config = dict(
    intermediate_size=704,
    hidden_act='geglu',
    attn_scale=0.125,
    bias='all',
    init='normal',
    init_std_qkv=0.0254,
    learning_rate=0.000495,
    lr_head=0.00819,
    schedule='wsd',
    batch_tokens=[32768, 65536, 131072],
    doc_mask=True,
    train_tokens=578800000,
)
MLP neurons of a small language model. Each row is named by its layer, matrix (gate and up: input weights) and neuron, and shows model dimensions 80-143. Each number is 200 + 30 x the weight over its row's rms, rounded and kept within 0 to 999. A neuron's up and down rows have the sign that makes its largest values positive.
Before each neuron's rows, "fires after" lists the tokens most often just before its 100 highest values on Wikipedia text that the model never trained on.

fires after: "1", "8", "4", "7", "6"
L4.gate643,205,213,198,151,176,237,192,178,192,145,204,199,151,218,205,269,191,254,229,150,201,273,206,201,191,210,179,201,209,189,207,146,226,220,200,183,228,207,215,218,165,218,217,170,198,151,187,188,239,194,205,185,222,159,172,196,286,196,232,212,198,203,217,187
L4.up643,243,165,214,189,179,140,186,174,150,255,242,155,154,183,220,256,168,209,177,209,225,190,217,210,210,252,240,185,206,168,226,100,155,220,212,203,233,235,220,197,174,148,197,201,186,194,192,172,254,207,185,213,252,219,202,199,228,176,202,208,223,179,195,153

fires after: "2", "4", "6", "8", "7", "0"
L5.gate187,225,213,226,226,150,213,165,150,215,161,193,183,197,242,202,227,194,239,185,205,212,173,241,191,246,161,202,168,234,210,169,223,128,174,234,232,186,194,195,215,238,173,184,234,218,271,253,188,227,174,202,217,199,200,249,222,207,161,235,233,207,175,168,191
L5.up187,200,237,239,145,219,222,147,213,193,195,213,149,194,232,222,264,195,200,112,220,216,232,200,180,218,237,251,234,239,185,165,216,143,256,179,161,219,262,219,159,198,206,230,157,200,179,196,190,224,252,175,145,194,256,191,167,212,208,218,223,195,169,198,200

fires after: " |", " ", " (", " were", " was", "1"
L7.gate510,174,189,221,209,218,171,137,227,199,251,252,218,204,219,183,210,234,204,187,224,249,199,145,256,208,233,252,177,167,197,141,214,186,207,228,191,192,169,220,187,224,216,191,175,177,189,205,182,182,178,210,184,217,170,191,190,188,189,213,184,184,214,210,194
L7.up510,160,190,233,235,218,194,211,232,227,199,198,207,199,228,228,206,255,185,153,139,159,239,155,247,207,152,197,161,242,246,199,217,215,246,202,183,198,220,179,173,210,203,189,182,230,183,214,195,140,152,208,170,230,174,201,187,169,210,160,153,160,263,153,213

fires after: " |", ";", " "
L5.gate473,212,201,169,160,213,198,215,238,160,217,208,269,185,205,180,164,164,149,183,185,285,175,164,205,195,185,230,193,192,195,208,233,154,167,249,263,189,246,173,172,241,243,211,246,207,201,221,180,163,229,219,183,179,196,230,217,192,206,241,170,226,207,205,233
L5.up473,224,173,182,153,207,219,196,250,138,249,195,198,194,230,164,239,215,202,248,192,262,196,208,230,206,225,199,176,168,189,211,219,195,216,248,195,149,262,219,209,257,255,200,220,226,213,222,200,245,215,208,186,226,183,189,255,257,258,216,161,212,172,197,216

fires after: "0", " the", "3", "1", "'", "5"
L4.gate395,208,194,234,196,219,203,174,203,222,156,203,160,197,201,215,213,169,215,211,168,160,298,137,234,242,236,270,234,191,229,219,201,211,255,227,214,191,236,201,200,224,242,229,146,165,188,217,207,258,159,214,190,196,232,188,170,213,184,166,175,211,188,164,182
L4.up395,267,154,229,225,212,209,237,233,209,218,297,213,158,170,212,183,188,205,180,226,145,202,152,253,182,232,244,245,182,209,193,170,208,234,254,171,194,207,224,178,208,177,202,180,172,175,180,177,217,178,176,190,234,228,194,209,165,228,245,184,205,202,200,184

fires after: " and", ",", " but", " that", " which", ";"
L4.gate544,184,194,257,211,258,268,191,196,172,206,153,204,224,209,151,192,181,208,211,262,203,227,199,232,235,164,145,153,238,228,146,254,184,199,237,227,150,194,217,209,192,239,216,167,239,213,232,240,207,236,196,225,228,190,210,213,249,237,188,214,216,222,155,243
L4.up544,166,139,186,206,283,234,172,242,198,176,147,221,212,226,156,183,241,171,205,248,162,244,186,240,202,184,208,191,187,231,141,221,188,186,197,237,168,167,206,197,239,227,190,175,212,233,215,212,205,271,198,204,191,171,247,237,248,235,183,165,214,263,169,229

fires after: " |", ".", "\n", ",", " where"
L2.gate541,162,243,201,194,186,181,151,211,191,207,221,150,124,184,212,193,192,199,186,168,267,230,153,206,202,252,257,192,199,178,191,191,197,243,221,192,181,206,152,181,250,244,213,190,199,173,245,179,202,252,204,133,228,217,174,217,210,210,192,255,220,222,187,181
L2.up541,200,173,160,149,158,200,157,249,178,188,175,184,203,231,207,191,155,210,220,174,236,218,207,250,225,200,239,146,215,169,205,191,250,205,220,161,206,200,219,144,234,206,234,224,207,168,215,216,171,188,214,174,244,204,236,223,190,198,141,196,189,202,254,200

fires after: "1", "4", "6", " was", "3"
L11.gate594,174,180,179,213,198,203,203,194,173,115,195,200,182,152,243,224,248,218,190,185,151,217,191,237,183,200,240,183,220,219,178,179,213,224,224,231,228,205,201,155,209,212,216,190,142,194,235,131,214,221,195,145,233,211,192,171,215,194,201,213,190,171,176,211
L11.up594,148,217,209,180,176,191,219,158,192,226,225,228,219,202,210,222,179,203,172,227,191,241,136,126,199,235,226,207,213,191,216,183,167,253,229,207,220,237,183,245,172,194,212,168,126,214,188,197,187,219,196,126,207,222,141,208,202,224,240,215,170,135,187,201

fires after: " |", ".", ";", " ", "0"
L13.gate444,230,215,202,179,237,181,209,195,199,226,215,215,206,234,167,157,229,225,193,185,185,119,183,189,224,141,174,286,225,219,191,170,204,234,166,113,223,226,171,202,276,226,228,232,225,230,192,194,221,157,224,230,211,155,199,122,212,216,225,224,215,231,195,171
L13.up444,180,204,228,180,199,176,158,241,216,156,227,196,167,252,223,193,264,200,189,189,207,184,166,229,199,189,178,255,198,181,227,181,253,234,186,204,200,235,248,209,197,201,207,210,242,237,181,223,144,228,232,209,229,223,172,239,178,171,220,195,239,203,138,205

fires after: " |", " "
L3.gate290,185,234,206,151,220,163,173,235,189,179,194,179,196,275,192,187,188,193,208,220,234,172,174,256,184,202,269,206,224,189,183,163,185,231,171,200,178,277,196,189,170,217,163,256,199,232,243,179,220,258,182,117,242,249,235,253,191,205,221,220,233,216,180,228
L3.up290,186,180,178,124,209,191,156,249,159,178,231,214,215,220,187,244,230,226,148,183,231,178,226,214,193,215,202,183,190,220,159,168,195,210,237,165,158,211,266,171,251,215,194,218,178,251,262,180,216,175,211,187,246,177,225,196,232,190,246,185,206,217,182,186

fires after: " |", "|", ".", ").", "\n"
L3.gate57,180,163,163,212,244,226,203,222,199,224,167,251,164,199,203,172,228,224,198,246,237,192,160,228,171,234,195,249,250,211,201,176,168,195,177,134,157,205,205,150,223,240,243,216,181,226,211,206,213,204,220,200,224,181,186,225,175,175,215,259,222,274,171,185
L3.up57,192,157,214,203,223,232,186,189,210,169,211,202,180,228,241,247,201,207,129,148,207,206,189,176,167,179,219,209,176,127,223,220,169,171,219,222,181,199,214,262,196,188,192,226,165,163,154,117,183,173,182,241,260,200,159,235,240,226,187,240,222,216,164,222

fires after: " (", "1", "8", "6", "7", "born"
L4.gate524,154,243,173,209,202,187,174,279,227,223,145,258,222,211,205,184,221,263,193,235,282,181,173,204,198,218,221,218,202,195,250,183,160,217,213,152,188,182,182,169,222,216,143,236,206,165,208,242,191,222,208,155,237,280,189,215,208,216,163,192,189,192,211,255
L4.up524,205,189,221,205,186,165,219,207,203,178,244,182,203,140,193,146,185,229,199,185,175,184,230,148,209,188,217,229,212,155,181,211,176,220,224,182,244,202,178,176,207,203,206,222,214,188,162,172,248,199,213,180,164,203,186,189,243,205,200,238,205,200,206,176

fires after: " |", " ", ";", "\n"
L2.gate222,214,252,235,217,233,235,200,208,202,141,184,188,210,153,211,178,231,213,192,225,207,215,189,197,196,205,202,202,221,207,173,201,188,221,153,205,205,233,141,202,182,231,202,270,135,190,231,222,210,192,165,194,246,204,249,195,186,217,210,187,210,188,200,192
L2.up222,216,212,145,178,181,189,186,194,253,167,228,198,181,195,177,238,232,189,177,185,201,171,195,230,197,145,196,208,201,231,122,277,190,198,181,170,185,252,161,215,215,244,218,220,195,242,229,137,187,180,218,194,209,167,179,238,256,209,229,168,175,185,152,235

fires after: "1", "3", "2", " was", "7", "4"
L7.gate92,228,222,210,213,182,179,200,224,199,218,170,203,171,228,172,175,250,190,167,243,182,242,235,217,244,195,249,193,175,176,200,189,175,180,212,218,192,263,184,203,209,200,167,214,148,222,219,157,199,252,156,161,208,245,193,210,237,189,262,216,201,184,202,192
L7.up92,164,228,214,191,148,179,187,235,211,187,233,194,247,160,253,194,210,254,163,233,226,167,215,142,176,223,200,169,183,181,210,172,134,125,179,177,230,188,234,238,198,203,216,196,176,215,180,145,212,229,223,204,182,207,148,205,218,149,224,192,169,186,163,236

fires after: " ", " |", " -", ";", ",", "1"
L4.gate418,216,198,218,190,273,258,181,190,160,221,218,209,232,199,180,226,201,171,202,215,237,219,230,258,254,213,232,223,187,246,148,220,203,191,202,188,172,194,161,149,223,227,150,198,184,203,269,234,177,148,206,190,200,221,208,245,247,181,207,198,226,238,168,210
L4.up418,183,175,219,252,254,229,179,205,150,152,192,249,203,215,221,234,261,152,211,179,195,243,189,199,159,163,239,187,209,230,221,181,268,195,175,190,221,185,179,151,163,184,210,209,187,233,209,188,236,242,199,211,152,184,235,216,214,177,167,246,180,210,187,209

fires after: "2", "0", "1", "9", "6", "8"
L4.gate525,205,182,202,217,175,177,202,155,158,208,238,201,181,179,180,188,199,214,212,221,237,168,139,191,257,188,212,215,177,220,233,181,157,169,248,221,213,250,202,205,179,116,223,202,150,213,168,159,236,205,206,179,137,257,158,173,204,193,182,216,198,200,189,207
L4.up525,176,181,196,187,158,201,246,188,213,196,204,180,185,233,236,210,209,254,225,180,155,176,193,132,226,248,206,200,234,231,226,126,164,234,173,170,195,175,217,232,203,183,178,184,203,193,148,172,207,234,210,206,222,192,172,136,228,236,209,255,193,175,193,213

fires after: ",", " and", "0", " but", " that", "5"
L4.gate28,209,141,216,156,249,220,197,194,200,160,207,197,182,145,138,200,183,182,210,244,221,228,136,234,196,217,141,166,182,200,191,246,179,248,213,228,198,206,260,220,168,159,193,153,192,219,178,200,250,258,218,230,231,219,226,230,205,251,177,200,236,227,201,196
L4.up28,154,208,232,225,229,249,196,193,163,224,159,185,204,166,228,255,217,282,255,236,151,208,215,225,159,215,208,205,210,194,191,224,211,156,226,225,179,209,224,200,181,215,220,165,198,172,181,216,212,217,188,210,201,170,163,207,220,188,221,211,178,226,199,272

fires after: " |", " ", " the", "\n", "|"
L3.gate702,184,231,290,134,263,215,186,200,193,229,195,209,208,259,135,181,261,166,195,256,185,232,178,228,173,214,231,209,242,213,195,212,205,227,190,153,171,210,229,164,190,236,220,206,182,227,234,216,179,219,204,148,214,222,241,226,219,252,223,247,227,217,175,195
L3.up702,222,145,221,282,201,195,206,205,174,172,250,208,188,216,170,222,176,226,209,210,228,152,238,162,184,229,195,253,214,201,148,214,210,203,170,188,177,171,247,233,220,166,237,256,208,231,183,163,176,203,164,265,154,215,277,188,206,212,198,273,204,207,173,173

fires after: " (", ".", "0", "7", "1", "5"
L8.gate690,241,246,216,222,173,168,171,221,209,243,167,198,196,201,200,137,271,252,190,210,254,177,154,238,234,256,229,206,186,203,236,151,178,230,222,186,256,168,187,198,198,185,158,207,169,219,236,229,219,248,206,165,178,217,235,229,168,250,139,177,239,163,243,245
L8.up690,221,203,180,185,205,207,142,260,219,194,237,230,201,186,190,205,195,220,190,134,201,205,151,182,176,214,167,169,168,213,196,144,186,230,227,235,241,216,167,186,173,214,258,261,189,179,200,172,160,198,208,185,229,143,237,156,211,205,181,144,198,225,182,216

fires after: ",", " and", "\n", ";", "0"
L4.gate115,258,183,240,191,233,235,161,204,165,205,194,210,232,153,125,177,236,136,250,168,204,187,162,205,234,154,225,163,223,184,200,192,210,218,177,182,198,173,231,134,238,163,208,198,178,210,225,177,206,185,226,187,274,190,234,155,230,202,211,214,212,183,151,237
L4.up115,232,173,195,182,220,205,149,232,229,204,231,227,170,197,213,181,220,205,206,123,230,185,172,264,156,215,192,172,234,262,234,157,180,242,189,205,213,206,220,204,194,243,193,168,136,209,169,226,190,214,209,151,250,201,194,166,194,180,169,189,205,215,168,226

fires after: " and", ",", ":", ")", "6"
L4.gate211,214,244,229,210,231,195,223,147,203,198,208,176,244,171,178,255,177,174,227,167,161,219,168,196,245,151,246,185,191,207,190,273,183,217,199,245,167,226,181,198,214,221,203,168,198,200,192,229,131,179,201,187,266,228,192,198,192,205,156,213,223,178,207,246
L4.up211,184,156,162,170,283,205,202,214,239,132,198,187,257,216,182,159,183,213,156,207,191,236,230,208,148,172,215,169,204,243,178,220,177,206,191,202,180,171,187,219,208,178,198,198,214,192,195,183,145,230,200,151,168,202,199,214,271,204,179,200,212,202,183,191